Weights of a small GPT-style language model, trained from scratch on English Wikipedia: 4764 steps.
MLP neurons of a small language model. Each row is named by its layer, matrix (gate and up: input weights) and neuron, and shows model dimensions 96-191. Each number is 128 + 24 x the weight over its row's rms, rounded and kept within 0 to 255. A neuron's up and down rows have the sign that makes its largest values positive.
Before each neuron's rows, "fires on" lists the tokens most often at its 100 highest values on Wikipedia text that the model never trained on.

fires on: "m", "W", " W", "ab", "arg", "ain"
L5.gate249 [113 125 102 110 126  96 142 116 136 131 115 144 122 170 113 150 158 130 111 132 133 126 139 116 109 164 112 159 170 102 116 110 119 111 134 179 171  86 130 157 111 151 108 136  90 167  87 111 158 131 136 111  85 149 114 157 127 143 115 136 170 188 107 118 174 125 145 114 141 125 115 114 138 157 132 156 130 144 161  93 136 113 145 176 139 117  97  97 101 166 146 156 142 151 124 110]
L5.up249 [150 135 150 118 129  78 132  85 142 102 142  95 165 118  98 135 115 143 129 137 158 124 130 177 114  88 124 134 144 150 141 120 147 135 126 149 129  94 137 122 135  70 125 121 129 157 108 110 153 103 145 114 143 148  95 139 149  93 176 167 145 128 147 156 100 122 117 147 145 165 187 101 100 140 126 137 150 157 164 100 152  76 146 123 132 128  83 120  99 136 176  93  96 128 130 130]

fires on: "art", "id", "it", "j", "r", "ri"
L5.gate662 [147 130 148 108 100 129 172 129 113  96 141 133 129  89 165 159 140 114 126 105 167  92 106 137 151 106 164 136 146 153 153 117 161 122 127 151 138 104 101 162 116  96 128 118 134 138 142  91 137  99 203 116 163 147 153 110 132  91 169 115 127  79 161 131  95 148 135 141 175  90 149 131 102 135 164 142 107 124 114 122 133 142 132 109 127 124 107 124 113  68 120 124 187 117 102 117]
L5.up662 [148 107 116 105 123 190 125  84 111 148 127 107 133  97 114 115 104 124 158 119 146 121 163 119  87 118 110 165 104 113 161  98 120 103  85 143 166 153 122 129 142  86  99 135 139 149  72 107  95  87 104 145 124 139 118 119 160  92 142  94 141  78 105 104 110 150 125 114 141 131 128 109 115  94 160 158 119  71 157 132 136 144 124 119 148 103 140 127 107 113 116 140  94 138 142  86]

fires on: "i", "e", "ake", "il", "oss", "ay"
L5.gate33 [142  92 119 143 157 115  90 121 135 115 135 152  83 115 135 132 140  90 100 125 137 105 130 146 147 106 175 127 137 123 116 131 177 128 107 111 140 138 139 128 119 130  81 116 138 171 102 130 100 183 165 118 148 168 166 139 114  79 112 147  93 139  93  99 134 149 159 124 131 121  91 137 132 126 154 128 135 104 119 133 174 154 129 153 152  93 109 133 104 105 142 121 126 134 138 192]
L5.up33 [154 146 131 109 127 123 135 152 123 100 156  91 122 129 147 171 141 111 116 145 173 149 151 167 158 125 156 123 149 143 100 118 132 101 134 123 138 107 150 120 118 105 138  75 120 116 118 182 118 153 154  91  93 103 134 139  99 108 111 168  98 107 139 105 148 106  66 147  80 146 158 139 134 137 156 132 186 137 130 102  96 150 100 126 163  99 120 123  90 124 137 119 139 110 147 117]

fires on: " sy", "g", " In", "t", "oun", " A"
L5.gate501 [148 162 117 113 149 115 147 142 143 146 152 141 171 140 101 135 180 139 160 173 108 148 126 138 131 171 121 117 141 106 119  86 121 122  79 131  96 110 143 123 112 134 119 146 146 138 117 143 113 136 145 127 163 140 118  91 167 125  91 132 101 195 167 103 101 166 157 110 114 137  84 155 115  99 170 126 122 146 115 127 134 146 119 117 150  80 170 172 132 174 106 110 123 133 143 130]
L5.up501 [ 80  81 115 137 113 113 151 129 149 150 120 155 164 153 163 156 136  91 142 121 132 143 116 134 124 131 163 154 149 127  99 102  98 147 176 161 146 127 161 135  66 139  88 138 155 140 159 112 123 171 152 126 110 147 130 125  96 154 145 131 155 141 125 139 128 128  97 142 133 153 103 122 118  93 112 131 136 127 109 169 102  88 110 137 145 159  92 140 121  95 103 149  87 149 129  84]

fires on: " re", "ug", "re", "d", "rit", "ort"
L5.gate305 [129 138 124 117 109 131 203 135 122  89 114 107 104 102 118 150 122 156 118 154 111 144 116 140 120 130 133 172 117 147 126  94 148 145 131 172  89 130 119 170 131 113  68 131 111 126 118 140 139 104 118 132 127 117 109 164 125 145 118 143 153 108 149 140 131 125 144 100 147 141 167 100  73 141 141  81  95  93 132 151 113 107  99 147 127 147 118 145 107 108  93  98 155 102 120 100]
L5.up305 [115 105 140 132 136 133 148 156 142 116 140 128 141 119 131 152 101  94  93 130 126 124  96 122 146 131 140 132 120 121 124 120 167 123 130 162 135 135 113 143 110 121 115  94 144 165  85  79 101 135 156 132 141 150 145 121 153 103 162 130 149 160 140 111 109 115 148 149  91 115  93 128 113 128 180 155 123 140 111 111 152 107 127 128 153 136 139 140 117 109 116 102 144 111 133 128]

fires on: " wh", " in", " at", "ith", " on"
L5.gate555 [110  59 131  98  99 146 123 136 129 115 160 137 125 138 124 149 134  97  99  76 137 145 123 120 120 142 123  96  73  64 113  94 117 138  85 140 164 155 150 140 105 142 130 121 112 176 149 112 115 163 174 116 104 121 113 124 107 123  85 159 118 125 146  98 134 145 130 115 154 122 135 109 131 141 115 141 210 127 156  98 131 148 125 105 111 139 128 109 134  78 115 127 140  99 127 102]
L5.up555 [124 100 133 164 117 134 137 136 139 110 124 118  88 120 179 151 113 131  89 143 111 113  89 113 120 177 103 189 153  82 141 133 114 154 136 119 138 114 123 150 128 114  97 123 153 168 136 134 116 112 123 152 153 125 169 194 135 134  78 180  98 116 126 127 147 163 129 109 160 106 151 133 139 144 124 121 150 108 162 139 137 154 140 146 118 129 141 124 131 105 173 148 150 135  86  96]

fires on: " C", "i", "at", "ast", "c", "ed"
L5.gate132 [110 135 126 136 112 123 132 130 145 109 116 166 113 144 105 137 133 124 101  94 117 102  96 121 196 147  97 135  90 124 116 117 180 145 111 136 116 142 134 108 103 122 115 108 153 154 127 135 132 112 181 139 122 108 143  90  97 146 123  98 180 130 121 193  84 105 139 178 145 106 125 111 167 136 129 137 153 149 131 114 108 140 111 124 113 111 119 159 129  50 134 168 113 131 119 149]
L5.up132 [157 106 114 147 122 119 120 100 144 100 148 172  98 118 147  88 134  74 107 134  83 116 148  99 112 165 135 121  95 128 147 159 123 116 113 168 112  93 117 150 110 131 166 133 118 113 158 140 102 177 131 123 135 107 173 110 132  82 125 108 133 123 118 113 105 129 136 104 100  81 119 115 133 144 177 144  99 122 119 141 160 110 135 151  77 116 139 121 150 123 116 130 146 143 107  86]

fires on: ".\n\n"
L5.gate641 [143 136 104 149 122 116 151 132 182 129 103 154 133 141 108 154 113 117 136 106 143 164 162 124 114 150 138 105 131 113 135 126 128 112  89  94  94 143 139 116 153 162 116 137 124 127 149 153 145 113 150 154 181 145 129 130  99 111 130  93 146 134 162 151 117 170 122 122 130 161 140 130  98 168 147 162  77 136 144  90 167 116 181 106  96 134 177 135 125 150 155 132 153 163 135 164]
L5.up641 [ 98  87 150 132 115 132 158 125 177 136 143 153 130 148 148  90 101  73 124 114 126 128 130 119 131 142 118 158 133 113 127 160 122 121  74  99  78 159 145 140 139 115 137 104  94 131 101 104  82 155 113 142 116 171 146  96 118  83 108 135 102 136 122 144 116  98 176 123  78  82  84 145 120  97 106 135 120 103 187 154 132 144 102 146 114 129 126 153 128  92 174 108 160 150 155 136]

fires on: "ed", "own", "aw", "t"
L5.gate334 [ 98  91 149 126 106  96 130 116 140  75 130 168 159 126 111 120 133  91 144 135 111 141 146 102 143 138 137 132  83 118 149 123 136 159 118 142 136 138 142 131 154 149  44 175 159 123 127 100 204  95  92 125 147 115 152 120  74 125 116 134 109 132 155 117 147 117  95  89 113 113  83 104 125 133 144 139 134 121 122 130  80 160 136 126  84 150 135  81 145 111 140 146 133 160 100  91]
L5.up334 [150 163 107 152 132 119  85 107 162 130 180 151 170 130 181 106 136 164 138 104 132 141 121 147  99 112 122  90 142  90 148 154 124 163 148 155 131 186 167 175 108 136  25 115 120 173 123 115 108 145  92 133 148 138 113 147 108  94 112 141 132 125 187 140 134 150 150 146 130 144 150  95 149 112  98 147 127 147 122 115 118 160 117 140 144 165 116 114 132 133 118 111 113 166 154 104]

fires on: " e", " l", "l", "ver"
L5.gate622 [129 112 105 114 127 105 158 122  95  92 107 136 109 153 114 106 146 141 182 109 151 131 136 149 171  84 128 154 100 117 122 125 180 146 165 103 126 113  93 133 141 153 109 125 108 106 125 125  93 125  85 115 118 142 118 112 130 184 153 153 117  71 159 109 146 156 127  73 134  67  94 159 126 165 131  75 108 127 146 174 161 168 137 156 153 113 150 146 125  90 129  91 117 110 147 137]
L5.up622 [116 115 103 129 131 133 154 171 130 117 174 106 138 169 102 117 146 101 143 151 178 119 111 105  87  93 129 118 117  57 105 108 114 109 125 174 135  74 125 158 120 101 118 140 155 127 131 129 145 130 152 109 107  99 164 133 104 154 128 103 123 121 124 152 153 114 156 133  85 129 135 127 127 112 128 142 115 128 115 142 134 121 160  98 158 121 105 120 105 140 118 110 156 104 143 147]

fires on: "ian", "at", "e", "ish", " American", "ed"
L5.gate129 [115 137 149 144 147 161 131 186  62 182 136 110 103 111 146 116 107 125 135 146 134 124 169 130 134 132 104 112 100 102 134 141 121 148 121 103 125 139 141 124 123 147 149  92 128 119 142  81 112 172 133 130 149 108 128 138 119  91 151 150 115  98 132 139 107 163 148 118 115 127 127 184 137 101 165  78 166 143 176 145 134 133 145 135 126 127 142 151  84 142 116 128 130 150 148 153]
L5.up129 [135 113 121 155 105 136 154 113  91 150 147 102 116 118 176  93 113 141 136 130 135 132 134 112  96 144 133 132 109  98 156 139 107 118 132  90 128 148 124 112  99 104 122 118 123 100 150 134 148 131 118 187 126 149 109 174  94 138 154 143 140 125 127 149 121 162 147 124  96 110 167 152 126 142 149 111 141 142 180 135 144 139 159 127 127  76 189  82  86 117 103 144 118 144 124 139]

fires on: "r", " other", " pr", "ew", "al", " tr"
L5.gate701 [126 116 112 131 130 108 125  85 104 183 102 153  90 170 100 192 116 146 150 150 121 162 141 149 124 165 146 136 173 123 117 121 137 104 108 148 138 134 126 164 105 147 143  99 143 150 140 128 102 123 118 165 114 130 134 174 117 138 172 128 125 106 168 106 138 126  98 162 170 150 127 102 121  82 132 122 135 175 143  98  97 149 128 131 144 151 125 115 145 159  95 153  85 108 132 142]
L5.up701 [ 92 152 153 113 107 148 143 102 150 144 119 127 132 133 132 147 153 152 158 124 155 143 118 125 100 134 126  57 129 117 151  89 104 136 133 126 124 106  96 150 143 119 123  97 106 172 131 131 120 127 126 122 106 132 151 138 132  99 150 115 114 125 130 104 101  98 138 115 186 145 194 181 113 129 148 150 140 132 158 118  97 113 109 138 130  94 121 113 130 122 130 136 154 140 133 136]

fires on: " of", "s", "b", " on", " other", "ab"
L5.gate37 [ 82 127 130 134 158 128 120 144 165 120 106 131 105 168  84  92 115 144 116 124  99 111 142 116 119 124 121  98 117  69  82 127 156 127 106 141 118  61 125 112 111 146 121  48 130 142 106 106 120  89 108 127  48 130 140 102 104 106 140 133 146 137 131 130  79 138 142 132 116  76 106  97 121 133 160 103  98 112 134 148 110 124 108 123 113 174  95 149 168 160 126 136 156 126 166 147]
L5.up37 [125  93 113 135 119 143 121 107 142 149  91  98 110 146 141 106 105 109 142 126 120 164 153 124 106 135 182  54 145 109 146 160 137  97  92 144 151  82 110 131 122  95 153  86 124  90 131  99 159 143 144 121 105 138  72  84 115 102 152 124 146 114  90 110 171 126 118 141 114 119 147 150 124 126 156 114 163 132  93 106 145 104 110 137 140 120  47 126 177 145 125 148 127 147 101 115]

fires on: " St", "t", "ic", " st"
L5.gate314 [119 150 163 109  97 139 126 140 135 111 145 123 147 124 108 114 107 116 134  80 128 152 129 138 102 120 142  66 118 131 112 117 140 127 127 141 165 176 169 121 132 148 107 134 109 155 111  84 145  89  76 117 115 131  99 163 142  93  98 102 128  92 150 121 155  90 118 113 117 170 122 143 154 132 143 101 170 151 110 127 127 179 141 116 108 110 118 147 113 158  86 125  83 157 156 134]
L5.up314 [173 125  99 127 132 113  70 136 128 144 150 160 145 150 155  99 128 114 146 138 181 101 111 135 165 105 130 144  97 127 139 133 140 131 118 124 119 159 138 120 108  86  89 133 127 149 116  93  92 186  93 130 139 173 116 116 120 104 132 145 105 115 128 148 132 116 107 152 110 141 131 126 147  79 109 134  89 111 156 129 111 121 108  76 113 122 110  69  98 157 100 118 135 135 131 123]

fires on: "od", "4", "hy", "7", "3", " US"
L5.gate113 [121 146 102 112 183  85 136 131 156 157  99 140 111 120 132  73 169 144 119 131 144 129 160 160 160 143 129 149 122 113 103 179 119 112 154 113 120 101 102  93 117 127 126 121 112 161 117 120 145 120 155 140 113 110 138 146 196 153 125 165 119 128 154  96 132 120 116 109 132 122  99 121 103 144 145 124 165 135 123 128 120 148 130 146 104 112 121 141 157 112 134 136 116 133 161 134]
L5.up113 [118 156 108 150 112  95  85  96 141 164 136  96  97 142 127 111 121 138  97 143 160  82 134 197 145 144 128 129 138 128 128  62 176 117 144 135 142 126 128 120 147 100 100 147 132 117 142 121 122 118 147 136 129 130 103 131 185 141 158  80 142 156 144 118 104 128 117 151 104  98 124 125 107 155 133 122 137 121 152 128  84 128 112  98 111 118 148 170 126 129 157 134  91 125 151 137]